Part of a small language model's weights: 18.6M parameters.
MLP neurons of a small language model. Each row is named by its layer, matrix (down: output weights) and neuron, and shows model dimensions 64-159. Each number is 128 + 32 x the weight over its row's rms, rounded and kept within 0 to 255. A neuron's up and down rows have the sign that makes its largest values positive.
A block is one neuron, or neurons of one layer that tend to fire together. After each block is what it responds to, as a language model described it from the Wikipedia text at the highest values.

L8.down431 [179  93 145 191 164 168 164 114 131 147 123 159 141 106 177 127 132 146  83 118 102 178 136 121 139  92 105  86 114 133  84 135 150 141 159 128 133 118 138 124 119 128  85 136 197 100  89 161 109 207 140 143 177 162 105  69 116 119 152 179 112 150 173 188 114 125  95 125 107 172 145 170  49 119 107 134 126 176 104  77 104  49 125 175 112 128  69  99  41 146 126  89 124 151 124 135]
L8.down445 [106 131 116 134 169 186 152 115 111 173 109 124  72 187 120 139 147 176 176 124 136 115 139 188 111 146  88 140 176 100  88 123 138  89 148 141 160  96 197 150 143 113 116 150 123 117 106 168 121 133  94 119 128  66 125  96  84 109 156 111 118 111 171 143  89 105 131 134 137 139 115 113  94 130 134  92  39 107  68 117 124  81 149  76 150  60 117 163 131 167 104  94 153  86  98  66]
Description: Action verb and gerund pieces

L4.down343 [ 87 116 146 172 178  86 121 131 134  72 109  76 123  58 102  87 102 175 121 114 157 142 137 112 145 156 132 109 116 136 128 128  94 166 160 114  97 143  99 166 157 104 143 148 121  66 141 134 177 155 161 169 212 114 130  64 135 109  83 134 173  90 159 161  91 137 117 131  99 152  90 182 118  83 119 149 169 147  87 115  88 140 127 107 108 186 101 206 105 112 119 144  77  78 193 134]
L4.down506 [170 154  92 148 113 184 140 139 158 162 159  84 101 150 167 188 122 118 132 152  84 129 146 121 142  59 142  93 193 125 162 123 118  88 146 122 146  99 109  83 127 147 189 111 128 136 125 161 173 125 153 135 124 105 115 148 151  86 123  99 170 147 103 158  84 116 110 126  57 145  69 140 142 178 153 124  99 138  66 103 124 116 117  89 109 142 133 164 166 161  70 172 128  67 144 107]
L4.down665 [ 96 121 149 107 135 120  86  84 119 114 157 130 141 104 156 138  96 170 135 125 121 101 130 222 143 125 149 107 114  91 102 122  86 153 145 102 137 147 101 142 107 173 117 152 175 143 131 131 122 121  82 122 152 145 138 124 153   0 173 137 156 147 150 154  80 188 164 172 144 133 200 161 148 131 118 117 123  96 163 136 141 117 114 166  49 123 137 102 177 150 182 147  93  97 129 137]
L4.down792 [137 126 163 151 130 135 170 159 122 109 191 133 183 152 113 142 142 118 136 119 122 138 166  56 223 145 105 143 176 144 132 141 146 183 145  94 139 135 134 135 112 206 164 127 144 156  91 136 123 120 134 106 145 140 162 170 125  70 146 119 164  94 142 154  91 108 108 115 160 115 106 105 132 177  54 137  87 144 172 112 171 135 175 172  83 160  69 128 162 178 182 140 156 133 136  92]
Description: Clause-opening subject words

L4.down39 [152 127  91 211 154 161  75 171 112 145 121 139 140 142 109 134 137 114 103 166 101 123 136 144 127 140 135 105 128 139 143 175  86 184 124 120  90 177 164 104  98 169 166 127 131 136 116  88 128 141 167 174 221 127 116 107 101  29 129 180 149 181 152 119 120 147 113 139 112 113 117 116  67 129 143 135 106 178 110  96  84 157 153 151  70  52 152 123 168 158  90 114  89 124 139 180]
L4.down281 [ 84  92 106 169  76 112 138 146 151 173 138  82  98 148 132 112 181  90 149 131 148 126 161 106 110 145  93 104 177 184 123  76 103 171 108  26 125 144 105 122 120 133 101 106 158 138 107  98 115  85 121 166 140 137  99 155 135 115 103 122 144 146 144 151  79  81 174 206 117  64 145  85  91 131 133  90  70  73 173 127 140 166 182 113 182 126 207 144 138 177  95 123 173 132 146 125]
L4.down404 [150 131 109 118 110 115 149 119 102 107 101 112 137 102 154 101 115  95 142 182 107  96 143 156 147 194 132  89 149  84 161  91 125 165 142 136  77 130 143 102  99 134 160 125 134 125  88 148 118 150  84 154 103 110 110 189 153  73  96  95 133 137 104 151  74  67 108 168 155 115 124 147 149 105 172 161 132  34 138 170 124 111  93 110  93 118  89 130 139 157  99 153 158 141 121  72]
L4.down632 [162 126 184  81 146 165 140 127 139 107  99 142 171 133 200 110 174 139 144  51 128  91 113 127 127 146 174 108 133 144  81  98 127 128 150 140 124 168 152 104 162 173 121 133 187 180 118  90  94 157 152 147 127 115 102 133  79 123 170 147 103 109 156 156 106 138 102 114 123 189 103  94 124  75 103  82 116 119 130 118  61 168 127 170 131 152 137  82 135 131 117 189 130  94 136 126]
Description: Fixed-phrase prepositions

L6.down89 [164 190 121 102 166 167 101 144 124 195 186 132 120 123 114 147 174 144  56 166 141 150 128 128 101 124 210 119 138  92 134 110  52 133  93 131 144 134 150 149 100 165  88  91 131 151 156 145 148 158 125 200 168 124  49  72 105   9 122 127  79 128  98 154 113 112  86 109 107 163 103 144  69  95 108 105  98 136 143 122 140  98  99 126 168 110 104 116 124 109 131 104 160  96 105 224]
L6.down92 [147 128  90 139 131 195 115  92 168 202 148 136 158  76 112  74 108 137 135 165  98 147 192 119 128 129 175 176 186 156 145 139 154 171 148 154 171  97 173 118 162 138 106  93 131  91 210 151 110 149  56  70  76 166 107 175 166  77 145  91 168  91 146  96 164 105 120 140 146 177 145  97 179 117 168  96  98 142 139 165  64 188 131 101  78 132 199 101 117 131 137 132 124 113 119 120]
L6.down140 [103 193 143  79 174 116 178 116 129 191 153 123 164  91 144 118 109 112 114 168 136 137 151 150 126  82  87 160 155 103 103  74 164 143 126 170 114 166 159 191 126  88 164 116 130 128 160 134 103 138 160 127 139 125 173  55 159 106 118 144 128 123  79 108  96 146 133 102  86 113 139 148  88 115 127 170  91  63  51 175  88 144 103 119 118  81 130 124  88 106 183 106 139 139 141 113]
L6.down243 [143 125 172  93 185 135  63 110 160 131 171  95 126 144 116  84 212 121 116 111 135 129  87 129 114 124 132 170 131 123  89 144  48  95 145 135  68 167 187 139 165 155 114 109 111 164 124 119 119 179  99 152 133 127 118 161 218 133 167 174 194 175 140 150 210 158  96  99 107 103 159 117 118 153 128 124 172 111 143 101 117 142 111 160  26 101 159 170  69 131 156  97 145 115 155 123]
L6.down326 [165 119 173 116  65 100 204  71 214 168 100 118 109 123 125 184  63 149  54 124 102 189 126 130 164 136  85 100 116  95  47  83 107 108 167 100 105 195 138 138  98 125 112 154 155 129 107 108 135  93 136 146 180 102  68  71 137 129 193  83 143 151 123 170 168 105 107 142 165  63 120 163 158 130 123  94 101 195  93 119 158 163 143 123 112 109 107 113  90 171 115 145 143  86 116 174]
L6.down454 [123 175 153  93 143  64 127 135 172 115 110 139 161 156 133 114 137 134 127 219 115 173 130  98  92 187 187 148 110 105 143 141  78 114 176 122  96 124 127  99 115 129 156 108 116  56  80 151 146 164 146  86 161 140  79 128 140 102 136 138 103 172 125 131  72 118 101 121 129  93  99 143 149 130 134  96 128 214  81 129 172  62 142 163 121 117 123 157 102 200 117 127 109 101 128 140]
L6.down660 [155 108 134 113 142 168 112 114 133  92 129 102 222 140 136 141 119  68 126 122 131  66 107 140 102 143 139 113  59 130 126 187  97 102 123 108 158 111  99 126 133 119 137  72  67  64 130 168 119 108 109  57  83  80 117 133 148  77 162 155 112 174 159 157 187 171 201 110 128  99 101 153 112 179 114 148 126 100 146 162  78 105 116 182  67 120 161 128 109 140 106 156  45 119 132 158]
L6.down796 [110 156  93 156 101 141 154  97 165  97 150 123  75 115 137  99 111 143  57 134 182 135 114 179  99 148 121 109 140 116 118 117 114 101 183 136 102 147 130  94 134 134 155 186 136 132 145 145 106  97 166 170 139 204 102 161 103 112 177 131 185 138 114 110 119 152 127  96 154 158 117 157 121 153 169 185 134 118 155 165 107 118 146 140 108 135 104  70  90 120 132 162 106 125 115  46]
Description: Clause and list connectors

L8.down304 [125  98 106 131 149 146  51 170 199 160 123 139 134 160 148 136 144 142 103  48 128 151 186 152  88 164 146 144 138 166 150  87 137  85 151 139 157 127 153  96  92 147 106 180 119 132  88 100 154  64  98 128 169 200 140  81 109 111 132 111 178 138 159 149  73 163  84 128 169 119 171 132 104 143 161 105 102  50 113 162 146 131  76 138 114 131 146 152 130  98  97 165  84 159 131 154]
L8.down534 [126 123 128 134 107 113 122 141 162 109 157 170 121  96 105 121  79 101 119 153 182 111 117 108 138 135  54 147 152 115  70 159  69 101 132 123 132  77 110 112 138 188 129 108  99 188  50 177 135 100 138 172 108 181 124 115  94  99  54  86 153 178 167 134 149 172 114 103 111  96  91 147 116 139 134 135 114  91 141 168 107 183 135 137 118 128 138 130 168 151 107 184 109  68  25 161]
Description: Preposition "in", mostly sentence-initial

L8.down642 [ 96 131 130  92 106 153 103 121  46 107  90 175  94 131 142 117  85 196 138 126 105 136 125 131 122  94 104 127 117 211 125  98 153 146 145 145 122 153 147 125 135 143  72 137 130  91  69 172 163 134 170 112 175 113 136 114 133 171 111 176 168 123 115 123 149 149 146 152 155 179  92 115  72 106 132 163 127 132 138 129  94  92 114 118  54  75 126 201 160  95 111 139 111  66 145 158]
L8.down771 [157 146 100 103 120 178 115 175  96  80  89 119 137 110 132 123 126 139 101 116  90 115  69 151  89 116 182 180 134 116  91 153 160 169  96 167 135 103 146 105 140  89 150 149 151  96  92 158  97 149 112 123 123 153 138 123 142  65  77 184 135 120 181 154 119 175 135 163  73 148 148 139 104 134 142 187  81 133 153 158  94 123 136 114 109 169 178 169 151 121 142 172 154  85 182 167]
Description: Pre-verb clause openers

L4.down20 [113 133 169 136 112 132  77 132 109 127 158 111 117 146 142 120  96 168 132  31 150 155 139  87  81 134 191 115 128  96  64 137 154  71 122 113 135 152 136 105  71 150 164 143 144 118 143  72 137 141  81  92 119 119 107 164 154  40 115 166 173  86  90 140 181 140 169 134 102 101 163 184  86 129 155  83 103 139 122 122 114 197 117 152 175 152 115 122 112 147 108 123  94  92 115 153]
L4.down56 [163 139 121 137 174 129 176 113  93 156 207 182 104 135  61 154 157 120 129  84 122 141 180 111 155 159 142 152 144  66 114 185 118 139  65 133 140  97 130 171 157 142 145 130  84 106  85 150 119 172  60 119 127 128 119  81  87 129 129 108  59  74  99 171 132 183 120  91 159 117 148 100 100 175 178 150  57 110  87  70  87 130 105 171 116 114 122 119 118 151 177  76  99 146  97  57]
L4.down526 [148 102 117 146 110 112 141  85  95 163 110 193 149 140 169 111 102 107 143 113 167 141 141 109  99 129 168 108 127  89  87 137 117 158 164 113 110 163 114 114 141 128 131  83 131  72 129 123  86 164 111 101 107 106 122 151 128  99 180  77 140 116  99 137 173 120 155 119 144 140 131 147 112 134 137 102 158 153 140 125 132 137 123 119  64  92 127 135 160 114 131 121 159 121 155  90]
L4.down596 [150 123 114 143 142 127 178 110 136 163 159 149  91  81 100  70 104 131 125 145 176 168 104 111 125 173 157 118 112 112  85 190 153  97 153 135  90 185 184 171  79  89 184 133 121  98 116 132 139 156 130 115  80 106 118 113  78  88  95 124 157 157  96 171  91 156 129 115 147 121 195 159 117 107 129 177 110 187 159  77 154  88 175 157  96  57  99 109 157 128 125  73 141 174  79  97]
Description: Subject-ending copula/connector